From a checkpoint of a small transformer trained on Wikipedia.
Size: 8 layers, width 512, 8 heads of 64, vocabulary 32000, 42.1M parameters.
Training: a variant of Muon for these matrices, 749M tokens.
MLP neurons of a small language model. Each row is named by its layer, matrix (up: input weights; down: output weights) and neuron, and shows model dimensions 208-335. Each number is 128 + 24 x the weight over its row's rms, rounded and kept within 0 to 255. Numbers have three digits each.
Before each neuron's rows, "fires on" lists the tokens most often at its 100 highest values on Wikipedia text that the model never trained on. A number after a token or word is its count.

fires on: " did" 16, " that" 14, " not" 10, " know" 6, " didn" 4
L3.up242:138150130060120127153128117143070119150128129125126125156150130120056122122124172139115157103119131125125141104118135118142140161165144152128177129100092156128141115123184113178143113101125134113094093111169169121161142138124134079131148162178160152113124136095127130133082101145123128126146148128097143114163090164109124142135130130133104146143164144074146144142138134082139139125121
L3.down242:115099160138147128148127156106157139133152087144148086116145130142137152160107134105123128087154155109178099125160114111108153177165134118128168141154146089075097125145097180088131159127107132146116109111123114153105096115105134099126163128096108118101137109109135150150155129088085153128174123121148085121094150121187143114083086101147138109103074121153143133121082128160117128147116

fires on: " E" 19, "le" 16, "ke" 12, "ó" 6, " is" 5
L3.up394:159112139085143116132112105129099127140112149140091133138160116094122128090126125129150118121119121123162142126118097124068139116106127139117175123156129093108118125168143108153138104142163139165126127132124110114196113163156099130156151093138121142147112120146087121072115108134170147106166108136176128136136116170126133140084095117116113136125087153115145139118115119137096174129170
L3.down394:085143175164100166168145130131160126142120104116110124133111169131147149083123127122162129127113111108103107092138140140107145142150100108115142130121143108176139092112116156157073099157094158087150138139123141128142115180136109134145161160106115138097151185133123151146142140148158096139155105120130115132116159102143139120093139127113086149105159115083149112164130118112094129124117

fires on: " U" 13, " under" 10, " place" 10, " Bronze" 7, " now" 6, " (" 6
L3.up1137:109153107116104118098153109128105096117116112106082057136135121120161150139129127134111136084140104100131114154129114150158107150154117111106102154155118114103109139133161150089076073172145111123111139151141108179134127162123116151086092120174105086146094122124119125078096117161102169158145120166135129117141158118117146142101140143116158127142159136097147135107109119125164129149166
L3.down1137:111144140167134113126104060124130114141096129099087169118095114106111141085157152130116157091117167101122104121096131130105131110114171132111099150100123133099130153156121112122122139162097122139143154133107099145179154107153108162088128123105143123150119128125138134112087113167112128169086116160193127099154128115128104154099083113146114126148116110137120164163113134118139100141143

fires on: "\n" 36, " May" 25, " both" 6, "01" 5
L3.up1183:137126104123141101169121137125126162181136109115118139111146144113128149113168106150126142132118100130114117112101112159168097161149144102120090099134131081100146100117131131109100123152157114136108136170097104206109125140110119132148128107124107132090106085113155045079139127143123120108126163142136137153187118095123122131135110132158120106137152174077110091135139129161117125097168
L3.down1183:121131131139123091133094113108145129129134123133137081155132144074112124135121077134115141139086133112131088127142166094133087133120116128159125114124121124167124134056086147111121073107117180169142115166105123166122136155121135121102128158098143120130125145125141165134172153138074087098141124123141083118107128106129101169135140120100156082125096150101087126092134125152149143082114

fires on: "C" 14, "ulf" 13, "D" 13, "que" 8, " Court" 5
L3.up1882:108134106158163206116157133131104134144083124135125113118143095114144144114127149130110146115130140101172154132141164109094100140095111131159177128129112125138121153145139174104094159118131079121134122089113103119135116146153117184150189139162187157101122145141175113137100130143132125128124139101127117128097082154089110171107141139103107129142118099115121155130190134124138065149142
L3.down1882:110130161135148160117144173119109094111122136129133100086092151114146155163124130111121116106145123120137171139133170161124099171109105161148132132098112115109178150112153139137165153136118088105112123099135077115089135120109158132108143113162125122099130129158143149151137161132126111156141099149111164108109134151093078157075096105162117141114106139134172100103125131131092113128166

fires on: " H" 47, " Grade" 13, "H" 4, " construction" 4
L3.up1317:135145137165119120149193093159093140131134130132145044135093123116085181138128146142158107100141131140104164109140113155143115120099150159134144155133117172125123093128128110127091113121118111142113091109134163146130129147144152137136114134166137125114090137138102148089160125139115154139100148140129104085106094088098137140128156113093123155125127112133138133141104080104095129138162
L3.down1317:129105105131163144172117148146101119107118135136087103117129156135124128128135132116130111119146112120118157119079086118153121136131107118123108147132155144204133117111113141136144104153125123129088126125104145114136135127135141137115148153104140108074172141095160160106135141182097137135119136078128099120088088088123128169120147175117131165126129162121127137132106145122103113123173

fires on: "f" 26, "F" 12, " long" 8, " half" 7, " red" 5, "if" 4
L3.up1938:136145140145112139146128124157113111142063132119139152151109105176132105119150129147129150168148137128127127125091067148139133119096134097143165142111122122088093125126110089099134130129126126107150156148161158141102124110088110103142116130169102100093148152080142102120064144121146082118128138142115153143112173104125114198133130155142151105155152103137144088131146153124079124085144
L3.down1938:115125156105127122126133160139130138089089137117140123166110153173107120149120159152167122140160130107077162106114094134111111124156138128134118089191114134102123151122118121177153113109133088125153144135130170117125114144138128145143135111175041136141160094089131111106105139087159078124161147087098154151126166156147145144108140093124141120105132105147159144098143129100148157093145

fires on: "-" 47, " –" 5, " All" 5, ")" 4
L3.up1633:130111145114135122166116162176112108080098109154095160102124143130162107135125153166094130117076154150138144099127181086134125100139129125094154106116072144159195162113096176060139151112138159132117097109132136127110112136098133108153121133119155136160133123101081122168116127067114148074177132135120113137119153118154116095147122153138116121112115158119140124114085120130134117136140
L3.down1633:166140126130100143141119135153116114136074127100148116159147096115157126143139190125116135121130142132108144143169138086091121151104136107158122116149141115114117138107136132143151162114117162160116113142126120144169097074091149122157129149079122133125119152130145136141138104181111122108071092109151088136140141126155086135094124151138167137138099101138151095159099119118166122158108

fires on: " re" 29, " is" 10, " (" 9, " contract" 7, " fire" 5, " record" 5
L3.up1172:099121111140114121113124142117108135121140127156116093131168089144106103141150093109135139145122173112128140157156090154140118092130083098163125165131111132123149136124148150114117143146093135100129082142149101130099190123126131092104147149120135125144151132115121116111117116172115161122136129115141142146088129112104128108169121137123127133138148121110098124091163180181072156085143
L3.down1172:118093131142161142130098091118151172111100099118114110121162167079093128151121097105159111130114142116096130131148127123142129168153125130189121134110108125134145163128116152108111127207150150112119110146138109123147147115094133124112136161176060103134142102138152128100111162152110151118129122109129153129125133173117120171141154097112127103094142103145115117128157150140153144147157

fires on: "," 37, " more" 5, " different" 4, " known" 4
L3.up25:131099170120128127140111132144148113086106109138115120132140157125122100133122098153192163127173135132087061115105146143139082111103125146139144085139206110124090126145136159129173107111139073134099126143124096112121155136116137130118098181158105165168102110150140137142111158118188159125127121124126151150165128121158133113120120159172143134126160122150137055071143096166182200128156
L3.down25:121122134107141153138118107129124139115101154100130126122134130114216143195128129117134136146124094126087123111114147146177145138127070163139138147114120181135174119115102126112122093130115148117148157129115132085157117103167102161145188119126125163097125137114110134094148169163103149127165144163130122123105170134149104127146056082154114142183160123083114148139163134129139127161181